Weights of a small GPT-style language model, trained from scratch on English Wikipedia.
Training: a variant of Muon for these matrices, 513M tokens, 15641 steps.
MLP neurons of a small language model. Each row is named by its layer, matrix (up: input weights) and neuron, and shows model dimensions 272-335. Each number is 200 + 30 x the weight over its row's rms, rounded and kept within 0 to 999.
Before each neuron's rows, "fires on" lists the tokens most often at its 100 highest values on Wikipedia text that the model never trained on.

fires on: "-", " and", "3", " or", " of", "2"
L4.up1479,273,196,180,230,223,204,200,215,202,185,204,219,193,192,217,215,208,192,111,207,161,162,211,180,178,278,168,166,192,143,210,202,236,160,240,204,199,169,207,206,224,200,208,161,184,226,167,204,238,165,140,183,226,213,192,225,189,213,235,197,205,179,192,209

fires on: ",", ")", ";"
L4.up766,208,225,162,153,202,175,171,186,105,203,181,229,257,209,220,175,204,204,158,219,182,254,138,234,216,158,209,170,213,203,227,233,134,169,170,227,216,198,173,184,194,190,181,178,144,199,229,233,184,201,196,194,209,187,196,223,191,207,172,169,194,134,174,219

fires on: ",", ".", " was"
L6.up570,188,192,208,249,209,166,268,163,275,210,210,218,276,216,199,212,135,192,190,196,168,160,231,191,160,176,171,158,211,188,231,158,203,186,182,208,166,161,207,197,196,166,191,194,229,213,189,164,164,204,114,197,218,215,262,154,206,186,165,179,199,175,232,238

fires on: " |", ";", " chart", "|"
L6.up1357,207,239,194,188,245,225,184,167,164,211,157,170,97,202,188,209,235,190,155,168,200,196,157,194,163,144,191,212,227,188,209,243,197,216,121,199,250,141,249,186,213,198,229,191,153,255,206,193,206,181,190,211,230,221,217,202,166,186,237,205,226,202,205,236

fires on: " ", " in", " were", " as", " been", " In"
L7.up329,190,162,211,188,210,213,184,244,224,150,241,189,232,147,254,159,208,192,185,212,232,259,227,181,252,213,214,163,160,155,271,222,201,203,242,246,158,194,218,168,177,172,189,191,256,181,198,212,221,224,207,164,197,207,162,225,168,170,192,239,145,163,202,206

fires on: ")", "|", ";", " |"
L6.up1509,184,201,228,158,195,198,165,175,190,150,230,159,202,154,236,251,204,195,171,235,227,252,195,202,237,176,208,192,253,145,209,182,202,178,157,227,285,204,173,166,225,247,140,171,198,232,208,224,250,197,223,160,239,211,169,206,218,181,170,201,199,131,222,198

fires on: " \"", " as", "/", "\"", "-"
L7.up17,148,217,271,243,237,229,243,222,184,207,204,214,173,235,216,213,158,185,171,159,172,192,183,198,158,158,144,225,236,217,183,198,175,206,123,231,204,225,190,195,195,220,171,159,133,189,214,189,158,216,198,193,244,215,216,207,200,206,228,233,258,223,238,221

fires on: " re", " was", " Re", " for", " For"
L6.up1351,204,213,185,196,221,163,181,169,212,174,198,180,176,142,175,189,227,189,215,176,238,245,208,175,226,113,193,177,210,176,189,200,194,190,178,156,205,227,174,254,210,224,249,193,171,197,208,212,213,172,172,169,151,145,210,211,204,182,232,198,162,177,188,190

fires on: "\n", "|", ":", "-", ".", "me"
L6.up476,197,176,188,194,200,183,171,180,195,215,206,207,181,197,205,194,188,186,180,216,233,215,238,202,222,177,180,199,147,240,215,178,220,194,137,198,188,160,179,178,259,219,216,182,199,209,163,192,169,150,259,184,219,211,188,154,187,172,167,238,242,275,187,184

fires on: " re", " the", " un", " |", "re", " for"
L4.up64,175,246,144,226,219,206,167,169,229,218,215,221,200,167,137,173,234,172,246,211,190,198,206,240,200,169,228,194,237,199,203,165,210,196,183,220,240,240,201,248,179,256,191,223,157,254,161,265,247,233,209,202,156,152,205,201,261,175,206,215,217,201,142,199

fires on: "-", " of", "–"
L4.up1424,157,180,200,154,208,200,228,196,185,194,189,175,224,169,127,210,168,167,181,152,180,226,245,212,200,157,191,196,191,235,261,237,192,203,171,202,181,160,221,264,182,195,180,194,171,184,189,158,223,237,207,172,191,210,142,222,227,246,193,188,238,184,161,166

fires on: " in", " on", " by", " ", " at", " to"
L6.up680,174,211,151,185,209,202,245,219,212,202,221,217,211,190,217,190,211,190,224,237,229,269,187,229,204,160,209,170,238,195,212,241,227,205,160,211,231,251,214,205,206,226,225,183,226,180,227,195,247,179,187,187,195,195,185,235,154,194,184,299,186,184,214,211

fires on: "'", "-", ".", "s"
L4.up274,226,200,209,263,218,225,227,218,181,257,207,228,195,205,182,191,169,127,122,189,178,200,181,254,189,263,206,177,185,222,244,200,224,218,165,202,226,231,181,254,214,140,201,220,223,208,170,223,179,199,225,208,194,171,193,170,276,223,215,227,197,157,220,163

fires on: " an", ".", " En", " a", " en", " not"
L6.up827,213,182,205,257,221,167,167,178,205,173,161,197,211,129,182,179,194,217,190,199,210,188,173,137,156,194,152,174,211,205,250,196,168,164,209,191,238,221,201,200,196,237,254,229,173,197,169,213,213,264,271,206,208,217,237,158,168,185,255,195,219,239,162,202

fires on: " ", "\n", " (", "-", " an"
L7.up70,218,185,221,139,189,223,189,184,212,237,229,195,218,154,242,129,192,175,180,226,216,193,193,206,185,179,182,196,193,160,128,187,199,235,150,182,197,166,266,244,170,219,200,186,255,182,157,190,161,145,203,219,183,178,176,210,207,154,209,199,240,178,195,210

fires on: "s", " m", " in", "'", ":", " of"
L4.up1422,211,166,188,203,177,205,218,180,176,165,181,199,197,173,199,207,243,194,175,217,216,168,186,217,230,151,199,175,223,213,222,224,235,204,152,163,185,210,155,212,162,168,203,263,231,174,231,181,222,218,211,217,215,177,186,205,228,199,204,212,164,197,165,215

fires on: " a"
L7.up1075,237,187,159,212,223,167,206,174,194,167,168,178,237,195,224,252,246,188,207,175,173,155,127,190,140,191,81,122,228,231,223,212,232,198,208,169,232,205,190,232,196,210,217,218,212,213,231,195,184,215,187,188,209,211,168,239,176,209,205,232,220,187,158,236

fires on: " the", " in", "H", "C", "S", " W"
L4.up831,211,225,147,177,239,206,222,203,237,160,147,152,170,202,197,207,209,255,225,197,262,163,212,178,262,187,268,172,180,163,207,204,229,194,207,242,217,197,168,216,250,240,204,203,158,185,225,235,178,151,264,235,194,192,152,200,224,219,193,180,175,166,126,199

fires on: " |", "|---|---|", "i"
L6.up1356,178,244,155,229,191,200,204,168,240,170,201,235,174,194,194,206,212,193,216,136,241,228,202,187,222,207,213,207,170,184,209,218,196,182,192,187,226,194,213,165,200,146,209,183,219,196,211,190,175,210,208,220,221,211,139,178,177,185,199,190,199,182,201,227

fires on: " of", "-"
L4.up790,255,193,223,181,216,214,185,151,191,179,177,215,184,213,219,212,185,210,161,186,216,201,264,237,218,255,240,228,279,227,219,186,191,194,215,221,129,196,213,186,191,173,180,177,204,190,130,205,229,216,176,180,153,162,212,204,179,236,156,238,188,155,180,151

fires on: "-", " ", " \"", "s"
L7.up24,158,159,187,173,234,240,219,215,150,244,229,198,169,217,271,180,204,245,168,220,207,243,210,214,157,201,154,191,230,156,177,217,205,219,157,176,177,211,185,143,215,156,217,171,205,244,165,189,134,180,203,216,151,120,203,196,230,197,227,231,194,237,198,246

fires on: "s", " ===", "===", "}", " =="
L4.up1203,183,218,227,173,220,255,181,228,197,157,174,187,196,176,186,195,186,224,210,174,135,186,236,208,177,217,208,190,226,193,176,213,201,203,175,200,218,205,214,219,232,241,192,165,204,175,200,235,209,212,216,202,172,229,141,213,157,218,188,152,190,198,114,192

fires on: "\n", " |"
L7.up1473,201,267,223,130,265,191,164,195,187,134,180,221,203,237,195,155,223,228,194,187,188,267,157,227,200,231,217,200,211,193,221,260,197,220,212,186,216,186,197,183,193,177,215,197,202,157,189,143,166,192,217,240,172,194,209,231,206,170,178,142,162,199,212,237

fires on: " the", " as", "s", " that", "-"
L7.up169,138,191,215,161,232,210,210,149,216,183,202,168,213,174,215,160,229,220,169,246,210,241,276,209,239,178,205,219,228,195,205,178,185,200,262,187,194,193,155,173,204,176,224,166,191,242,225,215,191,181,172,181,244,175,232,242,262,163,164,233,132,188,139,262

fires on: "-", "er", "in", "ed"
L4.up303,201,161,251,229,191,214,208,195,188,191,183,146,275,184,197,195,223,161,191,214,192,231,138,214,206,192,170,265,254,191,172,178,204,194,201,183,176,239,152,186,178,245,190,173,125,205,215,206,260,191,193,215,195,237,250,209,216,166,237,186,176,171,234,198

fires on: " |", " of"
L4.up1505,251,201,179,149,192,219,206,160,237,221,223,197,150,202,130,211,259,186,209,183,237,251,181,214,187,176,215,208,235,215,248,279,209,199,191,156,178,180,194,214,227,159,194,227,215,175,234,170,198,175,238,157,178,161,224,214,182,203,222,195,213,218,151,175

fires on: ".", " very", "s", ",", " of"
L4.up1252,163,189,207,227,218,195,261,167,219,229,201,223,216,182,155,183,214,189,206,219,197,216,174,235,222,180,200,150,214,238,250,208,213,182,207,227,182,188,116,168,194,218,225,155,209,170,189,221,216,213,162,200,231,183,222,202,214,162,186,199,152,217,186,174

fires on: " the", " first", " in", " D", " (", " L"
L6.up993,217,219,165,175,235,170,200,209,179,190,205,208,158,190,205,172,192,157,165,203,193,195,177,221,233,148,217,158,192,186,165,211,200,180,138,244,193,157,227,203,211,203,218,210,182,208,249,232,223,229,231,203,239,232,190,186,203,162,191,195,202,174,183,279

fires on: " |", ":", "|", ",", " at"
L7.up115,268,230,146,104,185,153,207,229,193,243,196,279,256,201,201,184,246,204,164,211,176,179,215,220,152,161,218,172,212,233,185,171,230,177,165,209,254,165,198,243,194,214,183,205,245,178,198,170,203,196,228,191,185,182,213,178,232,167,238,263,237,213,162,162

fires on: " |", ","
L7.up1222,261,179,180,240,190,147,210,204,210,193,194,231,191,236,168,160,224,254,154,217,227,195,170,206,202,227,147,136,212,194,220,217,220,233,187,205,184,138,174,200,228,227,198,153,161,162,185,132,224,183,166,176,232,262,205,146,195,162,231,163,165,212,236,187

fires on: " |", ".", " "
L7.up1084,163,249,210,233,193,173,219,200,203,204,217,184,180,190,180,187,136,256,194,188,214,167,243,195,190,191,241,177,193,166,189,258,191,198,174,158,260,135,193,251,189,218,191,215,208,177,247,185,209,173,181,155,211,158,152,167,176,178,200,227,208,209,250,218

fires on: ".", "–19", ":", " since"
L6.up502,161,191,180,237,215,210,224,229,210,171,234,158,234,226,239,229,185,242,165,227,226,148,174,213,252,222,254,164,208,201,224,207,211,172,200,221,197,176,242,199,192,192,209,220,157,196,194,178,123,200,189,150,221,218,154,161,194,194,151,186,222,180,203,249

fires on: " New", " ", " |", " side", " and"
L6.up880,147,171,150,196,199,209,191,179,256,188,221,205,206,236,199,223,180,181,204,175,260,221,201,246,212,188,249,183,195,200,198,267,225,219,209,240,182,238,229,204,199,171,212,164,187,186,208,192,148,255,201,206,201,174,240,244,192,173,204,161,182,215,171,225

fires on: " a", "\n", " |", "year", " UTC"
L6.up51,223,182,216,124,229,154,214,190,193,207,225,205,231,179,218,283,160,194,194,203,145,192,179,196,204,210,197,159,226,221,242,168,221,207,265,225,263,235,231,195,158,175,206,236,198,234,182,203,184,160,192,215,227,239,202,194,222,228,191,210,172,178,188,227

fires on: " and", " &", "-", " "
L4.up1126,277,171,127,162,227,212,147,207,253,204,237,219,182,187,212,274,194,181,205,183,172,187,215,202,143,200,226,168,251,235,177,229,174,195,251,157,252,186,209,232,199,198,172,155,188,178,174,210,206,213,226,212,204,169,186,174,208,203,221,209,206,180,169,158

fires on: " ", " second", " a", " only", " one"
L6.up533,207,179,198,184,197,193,244,158,159,217,218,225,219,233,215,242,154,176,224,175,187,178,216,177,190,211,154,122,173,201,217,267,209,210,212,193,212,155,258,190,202,216,195,171,248,219,144,239,164,196,259,194,226,163,183,223,193,185,216,207,172,260,166,213

fires on: "\n", " a"
L6.up1458,199,179,178,148,206,184,187,176,218,149,184,196,196,216,222,185,198,192,215,152,202,211,259,174,188,223,172,209,177,197,217,244,284,185,200,159,238,240,205,226,172,182,214,181,227,199,146,177,146,205,153,174,173,219,212,219,172,186,206,216,189,226,175,247

fires on: " be", " and", " was", " a", " is"
L7.up971,191,217,152,155,234,217,196,173,183,169,219,187,203,183,185,177,188,163,205,156,152,308,229,151,131,171,190,202,236,200,225,226,197,229,200,184,230,225,247,207,204,211,185,238,187,208,201,186,161,243,171,137,160,237,191,192,155,204,171,240,160,147,232,177